{
  "n_layer": 13,
  "d_model": 256,
  "n_kv_head": 1,
  "head_dim": 64,
  "norm_place": "pre",
  "parallel_block": true,
  "init_std_qkv": 0.0506,
  "init_std_o": 0.0,
  "init_std_down": 0.0,
  "warmup_steps": 352,
  "seq_len": 256,
  "dataset": "wikipedia_en"
}
MLP neurons of a small language model. Each row is named by its layer, matrix (down: output weights) and neuron, and shows model dimensions 32-223. Each number is 128 + 24 x the weight over its row's rms, rounded and kept within 0 to 255. Numbers have three digits each.
Before each neuron's rows, "fires before" lists the tokens most often just after its 100 highest values on Wikipedia text that the model never trained on. A number after a token or word is its count.

fires before: "a" 24, "oun" 11, "iz" 5, "ement" 5, "her" 5, "ph" 4
L6.down282:102152126138129122106116182164130158130132125119162111081111111117117075119111154130088104133111094159136113149150140135076169116125128098101121159121097128139212155136110093116066128105128121090125129121151171139127136110133167157107087140165116150096137129115090128139128170103100100170103069123140104160139154130136122138133095111102182158115135145121119124099142097132083111138125151122142135122146107147156156121101179169106140139115151168140125113162115100172136134160132120102124132101099149117134164147136127112135109152168171174133125123129136134113091135139115131082

fires before: "==" 19, "In" 10, "The" 10, "=" 10, "A" 8, "===" 7
L6.down193:127138131110132126150134121127133134120155127142132122125114148125140126109135130125129120127126130135133123111090113134143142165162116118122116113125153000110093134119126255113160155134126111138129119133137137112180138148142117125159109108147128138138131115120129122105133120133134134131119142120127107122123110126149116136116135116139116112138126117115128154130127128139126102130137137133145115153132123255134144121148144138133128123137130118102126139119135083138111104118110096132116122138141137120132117139119119145131119125131142126139118135121122122120108130142132133139

fires before: ":" 28, "e" 13, "iz" 9, " S" 7, " c" 4
L5.down933:143108147134118145090144155118121154125122156152092195157124136174121062125068211164091137130175132128128138120145077126119132173121090156129133088118101143106105084179106118133131153132127148100119122143085117149124093119149136092134119133106116090133136091079116114109136121119099141113113129161126152088110116136168123123072178123133112117090102099103139117161100152125138133131126112146128180123158122104167133121167147137111139141109136116177152145111173141069131148138126139121162145156137125154128135133120134151119123125132100143103119142122099105095139093134128137116

fires before: "es" 20, "e" 12, "en" 8, "ed" 6, "ens" 4
L10.down544:103099137151100169116135142141114133165106129130144123125130112165163123143100130120120143090140133134133092133158101104125143128150137142120113114110136135121130076131122116148127143166163116126131160189126101121126112164130142151138143144124165132091124083135141162100084114138132126116061124168096144118188104105125114125121168111121086160137123143089133150132094105112102128122133093077104115105114145121153114095146140117112128145145077118166124165125122141143117110137065183140132155150133105135158167097112187120084110117094129108124089148118099147141117127146131110114

fires before: "The" 19, "S" 9, "===" 8, "A" 7, "==" 7
L2.down661:146125168121127091122191181138129114143113109111128138138138105129144129162118141089129184134121124108096195133111121120108101104139148122163123114110120200118106104110144120128146091142101150078140077134111136154139131132123155100120167121126138120146143157129118115152114159171141117122151114083139121123130120162108111112144127097089120139118068073118095111132140134110163118169132128149118093166122139088102141144145140151159109145129135127108147114092085128115157157147131152155125093105142099071132126142102118168109131168146124086130130156116139129134151136126132126113

fires before: "er" 19, "ween" 18, "in" 9, "est" 5, "ter" 5
L5.down973:142126128172096114132182160144188087142114144093152117119151103130110135120153162136111116161091143141181114113124136166156136148114142115104119161113090152120183129101110125150117090141137126137158123155137122126086146072176113156159087111113113121125122115103082125131137116138118114124175101166131088129106120127097107134123127140128138176158147125146119104123108140150130108164102153123114112120136112181139165108113144153110128112087140137159147115168119161121165119155085163142117137123105093141121116118140176091144106081101117133182141101091115131125148089078118097158

fires before: "p" 28, "ed" 6, "m" 5, "ag" 5, "ph" 5, "pt" 5
L10.down871:131130135090126144128155137111108156102128173140135127118086168147125163134129131146162121087078130125119112121083084178135168111120151129091106179157143143133139143115128094151124074132132143148097145131145093101113140174117137108134136108118099101099139145126110163148135160168125103116108121147099108121130146141137164085157110098119081121130128116126157123116083096135163115132139115152111109150193142152112139125153115161104163114130140134121089164135104166120127110130122175101131144097116181099113136142105150108111188139114108108162169149087133169110096099084138111153

fires before: "ing" 21, "ween" 11, "ed" 8, "il" 7, "e" 5
L10.down67:125114144127114141161147101091123149084117116123138138122123131158154142118163166093090100118095150144172152142153102127171086136135146126129101162126125138143135105151137194164136151156114120138082122109123156107132124118091180109162124135112138095131097121149141112127114160119150156103118136132105122107184082137148092122184109114113147134151108149097151097143130124165099153130093090115117076084137130169127108134099098103063128103157102125167098112114148105165120128147128133125107114156113126137143138122141121091111127150162144091136095106141126119111154138121181148112

fires before: " " 22, "art" 11, "ut" 6, "ort" 5, "iz" 5, "oun" 5
L6.down3:160153125160160081093122088120139108138116151099101129129171097145152092095120127117156115129109117115125087123133123140111087108109152123153094175181136145101149148088117060106169103145141161113109135132137130138125114168156179137164078138124124147113117156139097094140104130098069146147133154114122174121145155141142135097149141120128112133133148149136104172161145138100129122106145100104144123134106142115148129111110185169076144128120140133126114131142150084129105123144131141130128163158094120127124130133162144114145130128104133127137114132088111162146103122121119109123

fires before: " " 29, "ies" 12, ":" 12, " a" 6, " been" 4, "ial" 4
L6.down409:105103125173149121131120127096127166140143166099110143107132157187138111163115168098106128107128110154113130127093113144153113144146199115157132100128135141095133087133129123065143095120107169093119099141156106109152138068162125144104097077178088169120106101105128156140097134134142131142137122092126113178123142097119164120113092124080112131137149108099064115131115088112117114126129133140149108101170155152107148136147182127151111141142132149113143123125127153159123119127137099157127091141141156139114121088103151147082131109119114124124125164182116126155099172139110128147

fires before: "2" 19, "3" 19, "es" 18, "ing" 11, "e" 6
L10.down940:118145128100106112119138134095072162152109145106175137079138132160125138112117129097097135114127097124105084133141125130128147113114123155040096134108164146169145119088150129125118124158139155124137090139119094156171187168105177097140148120121148196144128131147137153089159154143166126132076144161083124090112119073125104146146154124124125114138125117104131160129165100117159095118137129073116126147081131151127112150167129128075152147138139128163096158177102103129122131135119143128139115104134139096147116149096147145142127114119133097130124122105120117149099104172145085078

fires before: " |" 59, " |\n" 9, "." 8, ";" 7
L2.down986:121110099141118146112082128125118147092140115124111091107137129089118130103103130132141147150162153120125117139121115120166144173129169147082101139102109142164122119116183093086138146098087133149107151103121140130167106129089147114092148146155136147150131140148162108129158128139124148165108093060127175087117127125113165099095120142096151132142126125095143135093132150155137158143166100144141071190115134072089166102132122146149138122125156173095115130110160114146129136120145106130117100133117170127104172120150131114098135141109154160116117133101116120139127133067161128136

fires before: "==" 33, "===" 14, "S" 6, "=" 5, "|" 4
L5.down344:134156136099126090125166114133155135127132144125117111146125137097147113122139113117126111159119128141118179133126133126145157168121132121132134089102135087110070111097120217106124113153176091147152096136144165098169103148140134130168087150118122124142117159107108117133121114137119141117144151165124101128109147085089123099123112156119112113154136100103118127095175109127147114148142150120125127145152167151114116123118109100135108122139130150095173111164114080097108130128095114144093144108113125124134108163138128094154153137162129124105118119115121145123131135160175129110

fires before: "er" 22, "op" 10, "ib" 9, "z" 6, "ing" 5, "e" 5
L8.down253:114106163163115127101121126157104116126149130108137141158132101135131139103121134120080136123111168113137108096121140179120122126109120130144123130165098187144110139133121096097133097112081109151151139127155088123139135184090107081165126113115151109114119109127139137133108122166145183116119145144073107105125143140156146128117162155090142151104162126118127138119132122150086138103179129123147115175120131115123119072077167174129124143161107157100129096117144130150125102123081110120144155163101105137162142107126109134170100115126168103133117132076114095167101109076113127134

fires before: "al" 12, "ing" 11, "form" 9, "er" 8, " as" 8, "ad" 6
L8.down526:127139123129075139116154149150154148120160153129164124133139138102154144128155130146114103121118124111130103166157127181114117114110109109118127122124087168130148186128143132128159108081120127109117106118140131131116124129149181094139110101148123137097152143118135146089135125142130125098111100158157121148083123132113115145104149159095137119127124138160121146117135072119108151123186127158127132169094109115121130113104127082097121142145154109101073117130145146132135118118083149128123104155111116112164085150125095159137132138113123143090148169164146105102125135141117132138

fires before: ":" 17, "e" 12, "oc" 12, "mer" 8, "n" 6
L5.down860:127091140172128101099150136105104182171132097105121126117105155128103124118114152146119113142171127103133138117072136083145158120116108138102122118162134145135117127183113145142160146187110130122092151115089103098102138138154042131158134112133183072129146105145108117087133112153108138108127112125112111152148127105148140107148141131116108120144154127147119112145131154134130129136149079151109150159168132153153128134125129096133116145108098162133131133124157082143100136086107112130106081166122169103160161110109125164178118111117131157112133138154083118104144119169106122079

fires before: " |" 50, "." 28, ":" 5
L5.down608:122131123143138152186133163122127090111153124142154133122118105123116137100168118105140145146102146160109120123106135112081126158147094134137121148122133182118114154117096091106103092146165114136134103127143172099141155140111151154129137088104119151150099145139124110143141088167076128116124165109150084098119119117075148146107093148119087124128136136136099191163167143143137137122100131142122162119125117067101119094171159111140147120116135172092117129132137134133122154124086099171135159135120118101151098138134138137130092109133103111120144118131169176138128112109112124121

fires before: "th" 17, "r" 11, "ion" 8, "ed" 7, "ad" 6, "ro" 5
L2.down787:071149130114112155113100129115158168158115110118114101113147152187121148123146129137145110127152192089149134115173125106126114154120176121155146068131150194088175122137121077129131097132118131128119092130134129148107135140146118107054118138141156083147136124139169117128113132120139116149146121129157118141124144145082111113119112095082100121132138143098135123099140114129108116103124134140112106123095122135110126177165130113121152138147128146129115148119099145142104195100126122140159130104158114102117144157119125134094099157134136144113127180179153123150103097170151120077

fires before: "." 28, " a" 17, " of" 9, " an" 7, ":" 5
L8.down745:149137158160154162165170143119145114103152128110092154129148136187149164123151142148128146133151109106136122175089176122113127140093113157153107155133105216143121140162123154145139106109107172111109104136162071112086156143139098067150137129115119103118132121108138125112162102146134132137096131100134124130162077114114117131118174136128104125080160162133106157147142111170148089111144102132145116122133107087118133106075165133116147134141148153128107109125111104143099131154122116119153124142107139093092105137119132137130128125101145085091155125154142138125128097138158107119

fires before: "e" 34, "ing" 29, "k" 7
L10.down795:141149142134118102122140160121136115093112148053134112097119116160149109139097110144077113153150101142142125117100132159129141115107113121116147122150153116133124151104119093127105092112129115139154127129113127140145155188107126105194189086134118145157116158128142177125153102113088158106124136075169128106130122066172134104088132095150168134102117151131129143156105092129079139146146144102147106115182106099085120082121155120121122147126120146132116119148133175157155090110120135102143141140118122169122145106108170134126138101074106142096139134132123151118119090104109169136

fires before: "," 16, "00" 15, " |" 14, "." 9, "ing" 6, "f" 4
L5.down607:119151121114105129109122145112141102151165110108126110102120156124158187122111154132082139134093163114141132135128084182143144095154148070108151097100126116149132136149137129151108077129116140170167160134118184103113110072146107152133126131145099181142097087143134115123148083106136103137137122122122153112086111133127133145141146157152142182152100162120178132121154136098123135119124112166112106099142105133140148125156121135145155121103150132141094086120100140106147144124174106126108105162120139071128187156113135109103141124125098129154104100106127103112097138118153121137

fires before: "==" 26, "The" 10, "In" 9, "A" 8, "O" 7, "===" 7
L2.down144:164110117141137120161161108116148144148158100108153115122138151120151131146139103112124115105090109102114124158167115159120078161112131161073110151125147170130065130108141140099135121149160141134132108117116103117136140144140162147124081159078145138077154105159153156075106167150107150141112122136159119113105138127144104109081147155096137161119121096137113100103139144144113121175142132158153089096138146096125141108111145126128146148122139126110136102104114139093116165199123138108109120136067126134116127120172106121118176163163122111142123096142107117128102117120161074147

fires before: "le" 30, "s" 9, "les" 5, "ed" 5, "ing" 4
L8.down823:166132129138131140164117131156094145115074103170155113149114093166128097127112130115111098153129108097156167110111151149099120127135174123120153129124176095124150098145133180158136202109127115161123097122129141150111138116139163067143108112096169146177136134103096112092136084130144102113097124101129172126167141129129123099145121108126110126107139126111140176128144109145143157144117142141117127129094105159121090133129171090114094153122132095138110098120153129177106130151131134093112148125119099100111113155163099133097138146110140100157108125124086128143144129119133106119

fires before: "000" 15, "4" 10, "p" 9, "0" 7, "5" 5, "6" 4
L10.down983:104137109124223139158147175119161107133162181133118131123149134128119126106092136143109093126146196115124101113137138157141154119123122138135086126121164144106118121084152112145120111139129120139095133146124146129116111135123117163103109106108147133107100114142122142144118170129135111094156108137149113094155141110099126150118147095168084144132109140159120080113101120136171146144110172113166151070143139112132086144116151163171108140134112136159170092145105132151136113084109165130145111109148098098084123111135130112109167095081113119148133134143097120089123111150152137164

fires before: "==" 23, "In" 10, "A" 10, "===" 8, "The" 7, "O" 5
L5.down769:117143127096131141126130126140122121066132114120097142113125139120130121139115123115138121159126138122106095172140157131103138148130116120110146123133149000131115117132137255106123129120095125149112135126131134136154128142149110158225136116090125149126117139111121109114132125133119119141141119148142126128112162105147129118133125146121127107120139116117121117141116128123122120148114112166131147164143100188144133118108133159146125139145104146159137158122132091167129123138108144143108120118154121107131106101145149148139117125130123134141125150142112122118095089134150123128

fires before: " " 29, "il" 8, "one" 8, "ru" 6, "ame" 5
L10.down690:170151119116139118129172102144139127122141169130115062121112127105130129140057146125098164122089065141149131159105063119116147107123135189126121117141162146108116128122163068081123154121090161126120097099102103161123135144127161177146143123122131151129114101137117125100107137058145149141147161157118124154120121122142144118143168117093094130133113106114121147115132119144124130102174092140143137144068149093127103088151156096128134137086120137147143100158140112130086119140124135124100128116161133127137107127107134132127106109136145155165110148115142184136126123139160108113

fires before: "ed" 43, "ing" 17, "e" 8, "s" 8
L10.down341:140160098146093114113113127131075103079130137156135109103144121134134115134131122139120127082134135108142118139144135150133099145158144157132095148105145149159143170098087176106104117155159105081131164120111090149162127099078120156104104115099112089134116143124075064125127113153173170070122113154150117162159144113136166152143169110144102162126138094113109138138107109130119093126127148097135142127116139152113121118144125118118159168154122170159125081128096089181155155127129124132102079121144131125148169144082130142174146100100102112181124117149128099132139103136077141125

fires before: ")\n" 19, "T" 15, ":" 13, " " 12, " (" 9, "ion" 5
L5.down571:144117131116100159129083132143122114156118106098113130135122110172147125146147091133155161114127138157121132103084129110165117124166142082123144152119096204124121147119115109120127147140145127145120138105173099159095111114129105120114138128161123161131126122180119111107085150127166102123115139155152141134114126101146158114155087122116082114127127144105145139130114160146108137116170101130156136108118137063124151157115133118110120112095135157143138130180128174170152078093124144132162149172124147095099059129123134082099131117140113111137138123144165114167131206101077137165

fires before: "per" 13, "wn" 13, "b" 11, "pp" 7, "pen" 6, "n" 6
L2.down385:136166152153126112105114130119082167127131115121113107175097165163115149126129113125133151133133122097141123080113075126119137138134104161101139143088119180112118145108143109140145128142098148149116145126124099151104081159111121117111153108149113100100104177090111152125133100158131166134162152114151127158100120122111135146115115134140099144122108083120105176142151131096167102150127112120093119126096143137133147150144101131105126085137147112111183112143112113149174146106132140156139139095103115085137128134091128138155094150108156109101149131120175142117129155087091158172

fires before: " |" 28, ":" 26, " c" 5, "." 5, "re" 4, " |\n" 4
L5.down833:114139107141106166157148101168139144099142124131137094113158085111142113134107143149075132187145179129130115141090131128104064139156158051154113149127138114113098119114091144128139117106184097157109137096128152127124138152120125115139128082129144124151103166120153111142135082124102134112151127118110124122125149126114141176097132142080159112136103135139112135086115114112103125094090167126145103155128165131128106165133110147138158151152094130092143169136112131168133148121119130138121148106117130118143122132175139173131133105119074131159104159137126125141124133164131097118

fires before: " " 56, " D" 5
L5.down685:151146128113120129107151112090138152137134134149121137148117120150121126125130107146105133122153125186126108124120133181129211127131146116113135118111173138143138105118129120115129139147126149126140131078128153131145151098128127129128179134109095120093104087165103095117090176136150104150161159104143122141131124130168167145107141089154177147108133108136099185103128113096123131142160126153169103117116115074097098145125172151128107135122145154117162142120111121148160175088160124117119155114095139140140139085080160131106119100121133087153092157160112123126119102122146100100

fires before: " " 35, "ican" 13, " U" 8, "0" 6, " (" 5
L6.down925:135172139189109093113150134091086122113134100123139165100150113149137129102162088102164136119147148161119147096080158113136134103132110082139124175123129193130172153120161136177154073129134167128112130111194124075102132157119078142143138128108152148129077136114113127116137148099102121111137140151167166109108125145125136089182129130136115085126133174093147115132160105145128089119135101133157154103133104103146129159089078130110137114089159133139139162127151162106107136174098142116153108125115130071147127123106104142102129134123110124123130102130110148139122123132104143131

fires before: "es" 12, "ot" 11, "own" 10, "oun" 9, "ame" 7, "ed" 5
L9.down426:146159121134136114103126106086149121131145074113103078166125119104120141145169103098136104105075118110135172136150131117156118133131094111107104141110138183136114097163122113109136140109159094123108140163159101131135144177139138048163141095094101134116096127124115125156133163141161146136128110141129134080135117096179121114146115103115088138153088121088137183149101142123173096160144091137144136169146127128182160136178127101111136092110142144160131099166105120097106124133126122147189114132149133137139145157100151111169088139132120085091131105112122125120165146154151156133

fires before: "==" 12, "e" 11, "===" 9, "ing" 7, "The" 7, "ed" 6
L2.down913:120160115105134117133145184122160110158134130113127163157126184125177139139128142128121142139141126146135183143107117143126125156175101095135147084124155197086149133133121167126152120127096100105125057089163103151132138147135100090121138157144150104159150137134151143120120144141133093109123134134176106151106102137097128131131118119089096111103109118098109081112142090155157125137117111123134100094119074115117149162135111174140090084131125108149148103107105137085132133155154113153129094127132132094150155158107129156129164130145110116124119124110104182185162129097126111118

fires before: " |" 18, " \"" 14, "–" 13, ":" 12, "==" 8, "c" 6
L5.down279:119152131115136099128158108101114168110153140108141122160107098128134147152121130093135116153176183120102110138126101149143119147158098145195163111139119092096104146148142148072133128133116100143126127124129138129160149120155128109163105093137142105111086145161134108097129096207121153122130101176142111119104156142075148136109104150128097094096132149123134129129155109155135142161098142137140150132150138101137132130116183093141169105094138167124161161124103146098052140111108129106142115099125104126137088177172138111158120114113123086119107106156145128129133121130154143101

fires before: "%" 26, "." 13, "″" 10, "r" 4, " P" 4, " v" 4
L10.down997:115145168148139153131097138096124100115117145149160104142147088165120147106158148107169141142127131134128123185133150157131137150116112141120147113092135155105092120083156111113150124138148103127142170098122089171149135097142131066163108081127147143114111074142099112123089110113118094113096126135124117112081156110136154124136148152123112123153118120151118126160142074126108096125111132139122179131157138129128108077144155125107121131144139144116164099146191145144155150125160112162135136162102122139112085145129170119145109140078146098117124099089120135174124112146112130129

fires before: " " 23, "000" 10, "4" 9, "3" 7, "0" 6
L2.down495:107150149167127117098091153155102108151163122092063101082067132131168116135139123105153127128129118121130117080110136080112132127116150102161149156124126227136100163140145051154137135102121115144126090103130091114115110133106106149097191113137114124135124094118145103110142098161105128121151141139126127153111095128107109157115100172125093119119100137130121129135119130108138182144173110136151117099142127068142152130129121089090088145117172155137114119093107167128165141112154149133181133134127131102112144113117097150124077098138096139119140143141130106125107138128075138129

fires before: "ed" 30, "ished" 12, "ased" 7, "ated" 4
L10.down450:119122160162134152170144153130135146139129111140104129139096142111129087124175121166114127163101137153136120175145128117105133145108174153156108092131150157152137118191121113169096095109078126160115109199131128129081119116149104103142139088152124100134143151156149126134089147094100122164135124140102161137137162152137125095102147128111102121109115145132092139151112143119114134139132138086118107120116165067165138131112113110136090116082107113123119116144125092097130113137108121125081119127138089174143181143114112077102151119145138159163109139122130135154165092154118129121

fires before: "le" 31, "ly" 13, "her" 12, "ra" 11
L8.down26:088111107144132116142147094148133120127137124142133168110151171142136069132132138131127098097128167111118130093115111105154059141139184126152151091147137224104075146142117095141136120116151124154110135137140111107082123147135087134127128121137128085139160109119121108135136142154170145149126162133155151092131104150108056137110100111081114133113133140113108094085090134153073152139140105174158145136118116112147145123154083141111134149140126157113123128174121132153107145067079118118138131145116138146163121102103113103111123107092134125105132119148133135122141131084127126150

fires before: "s" 24, "on" 7, "ur" 6, " \"" 5, "im" 5, ")\n" 4
L2.down793:116159134148134148141132124087088098111158151141090077088111085125160143131110117142122108131130149126120164158126173148101168090159142143157113134134144191114085143150170080104114126144138133146109177134121149172137151169069146147167146131118112112161108102103138146179108116129124135109140161078121124140156117138116107051118149104134146134103114126135155158098131113075098123114109125106110132139104130099105136127107154136145138139124142140129126150125134085138093161106103121143132122151137138113113167165149125086111101155097176122146116160140141152106128150126067151122

fires before: "d" 15, "v" 13, "m" 10, "p" 7, "clud" 6
L9.down586:161121095104154114122110092103118137125123163169093118137171129128157158075091120093138159130158189096128149164128125103084093107140146123133176120147113126120113169105127080122141096117148104147162147144104131118146113126119146144136110131117121113130124109088136154187153107137132122124151146108122171109165132117138140123154089150141153164083121156136140127111087124125141136112129148145119151065148117111102164148112111100136165123099129144140139169138165086109100136163185150109124153134147080098096162098154143138127130110067099136160109144102174151133146120117084125130

fires before: "y" 35, " of" 10, "l" 9, "n" 7, "ic" 6
L5.down647:120133123143078121126154110127126106115143101122099100150125109144135100148119116127137144130120091158113076149132071108104107118114148129104107161122122227139145085142137106142184138118127093114118139097146140109129159133091132137171148104127170074151123116116086103144124126097154118178166145156076113164132162154110097145117138115114137138104125124141131116138120132132124134134119141157160139147102161135163124127108121130103104124120156164131133148144179180116126123148157136126142127118132087114159141140142123098122109103128152128122099125135132152127134129122134100129

fires before: "ed" 13, "ated" 9, "es" 9, "ished" 9, "on" 6, " in" 5
L9.down925:098131083123103127126055071140157178164129125122120124145088112124086101125117125132169164119151127173136132147141167120133095108126125131107143119126105147119137117131129151105155164128109117116156125135141128129116159139133112138103131158132126167085123157131117110132146116140118172125130101124108155122144098146122111145144136097138113117135109129092115114121152097182158155112121125183117084095149123169133125137136110106171134103124134152119124125156142145123109063108171084133107139153177072109127120111151072118132095182128121099142111167162134113109124139129169129113

fires before: "ly" 27, "les" 9, "ac" 8, "n" 6, "o" 5, "l" 5
L8.down370:148124133147125104135129112114156108108123104180125110143116149130131128127155103106101120112113122163140107157070103173143108130125120067136132139133151150105136144107148115147159114121162138141092116142147082141135162165138139105185130166140109145124135172151088092087127140123147127091154147124120108113126136142139103144131139133136156114143156159089135121130088115176098092115179102139185101170141067110113151100107123146120103127121141133124118157172143186105121163118101102102182164132155093144111108101152118121134105177130179156109121148136104128126091133127133101122

fires before: "==" 22, "The" 10, "In" 9, "A" 8, "===" 7, "O" 5
L6.down61:129136136119141113129158140117126122146127140130123143163124139111121123103115120126106110127097132128134123125136123141139138122150114135115135116133116000117109116092124255119134126139133121123112121145140148111161122106116141127151121142127132129127125128102130125118122124126122130138136119132114111113139139127127135108125122137132127121137133102130134146134111120143117119112129149105131140129137109249136127133098109145133135123133142123117129142135124118138123122142110110130120134132145141143133133155131127119146143130122133126130130121121115118128129126151164133121

fires before: "5" 14, "3" 11, "7" 8, "8" 7, "0" 6, "4" 6
L10.down585:134145136163172113122084132150109121121131119093116096094143117131098132150148132207154140117183145103101129124115128123134152172117145140161092139147101212133129159154099063133156158103111136109150099127127086091141124145145115108090133105148119138121114162126149131161159132128178170155146120130148145093090082153096136116121146153122093092120140168136086139103149113141135154155164136118137161096089134071124092111069128126152119117048105114125145105174149109172142114126109117119128122115170097128095107119105120153128111138110149127168127114125153155127125123130083127110

fires before: "ing" 18, " as" 16, "er" 7, "ers" 6, "est" 4
L8.down890:160115100152127127133128158134133097148113133143115088104160142093120135106116116113161160120170180118111120131140134164159133152143129136152155086105127142108124097125157190119123121113089153172175062109107171154094167110169124109128135118116130151106119075102081100147123147137158118106151120168118121109109139116139150163152117085129125115131115108100156092159164139134138128123102115137106113137128103151150126108133164124107081119130132118144138100110127147134126102072079138062157139148136153144119128135141118112105103118142175095132158061108100132109145092111155153114

fires before: "==" 21, "her" 11, "The" 9, "In" 8, "===" 6, "A" 5
L6.down109:156164135102144161128131110145132142123099115141118113108149114088120149126112098129131132127124096167135119122125155162125134133137146105095160117108100027128145120129131193084160102151105122070121184145132103057181114160161151139190103106129069156119105116157106106107146164093153173146110109148098132122108141125103081117115149118138084111139160113129148131091121139127114127145147096118129137182155123156136144144124127123142125095146120125128120121137142117113141137140107114168126071143113101123124142106129123145134125116152113083101129168141133164130150137131164127161

fires before: "p" 21, "port" 19, "m" 7, "ag" 6, "er" 5, "ed" 5
L2.down831:106136199105064126069126118103150142140098128143140122074103124111140121121105153139173139107142130124109104115164101138139176097178163137144094142117114153135134117166108087109107129115110178132108165117147156125121103122109131125116146142105115103118163129118091115149091149158083136090159101086110128134177122126111179115139140141118147112139161153132131123127147124149099123162125152126149148113149148112108138120100162143118072135077120141147152156138098166129139102143150152139143133098125119151126089129098138159094134121200116105119160108114157169145100132115156157096

fires before: "ish" 21, "bum" 11, "ig" 7, "m" 4, "d" 4, "ly" 4
L9.down505:143118137140133125121121153137144153153089139152109169125092129140165119136119088134159164157161069121115095137108122140069066165178132124129103108105121156092075106079103163126104110122122086117125169156149089123130087140183151174096156146115145142133121131108151159176137106165135145130153142099096111166124155125153117153145071118112142126075158143139146113124146113130131139143093163107108188123128155105194129140121126134095108129132072129106141146137128127145109165125124159113106150132133080111113135157133123085098108100132090109132125187141150091162125122146110150103

fires before: " |" 48, ";" 9, "00" 6, "st" 6, "–" 5, "m" 4
L2.down319:079128109138125184138091118147102113143084119146143107114107143096185144117137154179155150138141142102125129103129094137141090102127170132122132126116146179152112164166122069145129106112104124138134133098134123122109093092141130121088138125168149170134149152122148113129160127137130139111146130104116135122092147139107106124122128179102150105152164122134120103151145091092119125154170107171111099107144110111088124126181116116147070133127119140151127097128144144118174156087165118116149110137151150106138184119097132148150134100143103151165154121136117113149127136066101154160

fires before: " " 40, "or" 7, "il" 7, "u" 6, "er" 5, "t" 4
L10.down259:142109133151126111099111135166102098129136155107156157153125099097135156113084161118110160132145118118141112148134116140120132120136136130125136171144085119156115126125137107107127134141081111119139131075112116155092144131110099153190116134114130152152140142175101077144137125109114119186150137126140084068106172127111133131152143116152143101119105103124098139161133081128111138102150186113114088172105135116128123125106146158160150157164116136094187119138163133144146164122091131115132175146183098116154117117100146070162122113090151135131097124135085154135143114120165062119

fires before: "per" 13, "b" 12, "wn" 9, "pp" 7, "pen" 7, "cc" 6
L2.down570:156186145175104105115105132077114161105123110116115123166096164151133131122126117120153121114143159104161099121094094151124155148136115159115137167139097165119135172120150112136116122135135179132136152151105113120102078147132110109117147118124122101062101173104128136114119131167110173139148163100133117149132122146123143154125113105167076154112128096137102182140143154142144106155106103150073116113123152156143146118137101121135146087149132106132187130150138111155141129110125122147126113106093116097129135139114149135156101173099117112103141123137149162113142106073105151134

fires before: "ed" 21, " the" 12, " a" 8, "e" 8, "ing" 7, "s" 6
L10.down808:089133117125110150120150146095113097122138151095167166157134115184092113163127096147162114104094148145101123129084114167171150097125116129123155151129128182136129107102118133122090135157126126095117104149117131159161115165105147072113134140095119113150104106121065112133113132102125157093111117183107081114147098154121155115114137130087154145129155169095128173138160111171108169139132154125114123132142134142128105100120154144137073156155132154138101121105142115113133124157135144149138136121120148098144101088114155128133099094166164121138156113091126101151118138138170111105

fires before: "," 31, "." 21, "}" 7, " |" 5, "00" 5
L2.down945:137134107115104124126106172111103125131109143122111123127126140084148162150109120109117173174146095109165151114111083104081100131145131102134107117107157186155149143164166091158147110143075113115156107102129113107090132122131119112085153118167133156169106107093114121107153101131131139121159130097146134128121081139092104180119109139126164156117115167132136121117111101107137127152128124124122133131116101108140119154137129152145157080142131154114118118093110145112193138144154100128109125098162100071135153143147112160110122121131082118097118115103116126149116157103121111160

fires before: "l" 16, "ro" 15, " States" 10, "ion" 10, "oin" 8, "ear" 8
L2.down524:119145128138155165116152120123109155131114129118119163115137122175141143121121124110151113129111116113168140133157122137160170127161171089148168112129179111145158087097082135122140069144124081097177130124144151108138113124148167114062155134139161120100144108155163087127114106090135090134099097103081176135155101128119143116136130128088137081127131128130149109108162133165168084084143119139128120140083091123117151140158123155127141117146143135108117138133117117140146158098137115125139134069119120126114109122147161135099136144125152120070130158161138148128159107117165127090

fires before: "ro" 22, "ear" 12, "ord" 11, "qu" 8, "l" 7
L2.down590:116118133159141138103152117109140135129134147128125140147130195148167177130113137119133127099090172086115126107155114169097155077153127163130136105129148162121065094097128126135112095104129133104131151132115138090092125129163105128127121128142159141147148106145138148168120138119122112117134122105108134121143177101169099142127141098114176165119097124114142117117106093108141108124173114144099125131107107112160137148142123138099151145152193149108136130099077173136137152148076103131101131151107110138086133099140155086116182099109146150114191178129110146091127080127124169145

fires before: "==" 22, "=" 17, "The" 13, "===" 7, "|" 5, "In" 5
L2.down115:093136182149119151170156148171163126111144103130137114156096143117151140146123139093136110151103104137115101150185076094149114163095078157097160101126118178132085142146120088144143129092120142157153091158139126104113130153147129169117109142146134120159123129117106141137110120198125143119129125124147120155096137095104088131114123147114131095124153113113117143137118093124151150145134151158141132119119148068165111096141118115135092123167134145128141121142126141126144165145096125100090136132077189111142107081117153157169121136132069118143147113114111098127080146124192121131

fires before: "ed" 35, "ame" 10, "gan" 7, "ated" 5, "em" 4
L10.down626:094156144154125105103102111118123111202100105143143135168124078109121095112145153102118158095097142147107080132152150148139123126117150118152092150102159191151118093152120152121156103142138102137122156153144141118108106127119153090151112093154102126096137116118116088142177127104161135101101121136121153111146142133129130113156112132114111089089121170087114131108142132122145145126154128128083105121096166118138106173155168122135123115120114142126137088143155122119109114066135093144115093139145095117169146117122114126142158120079104107152159175114138132156158144134142184064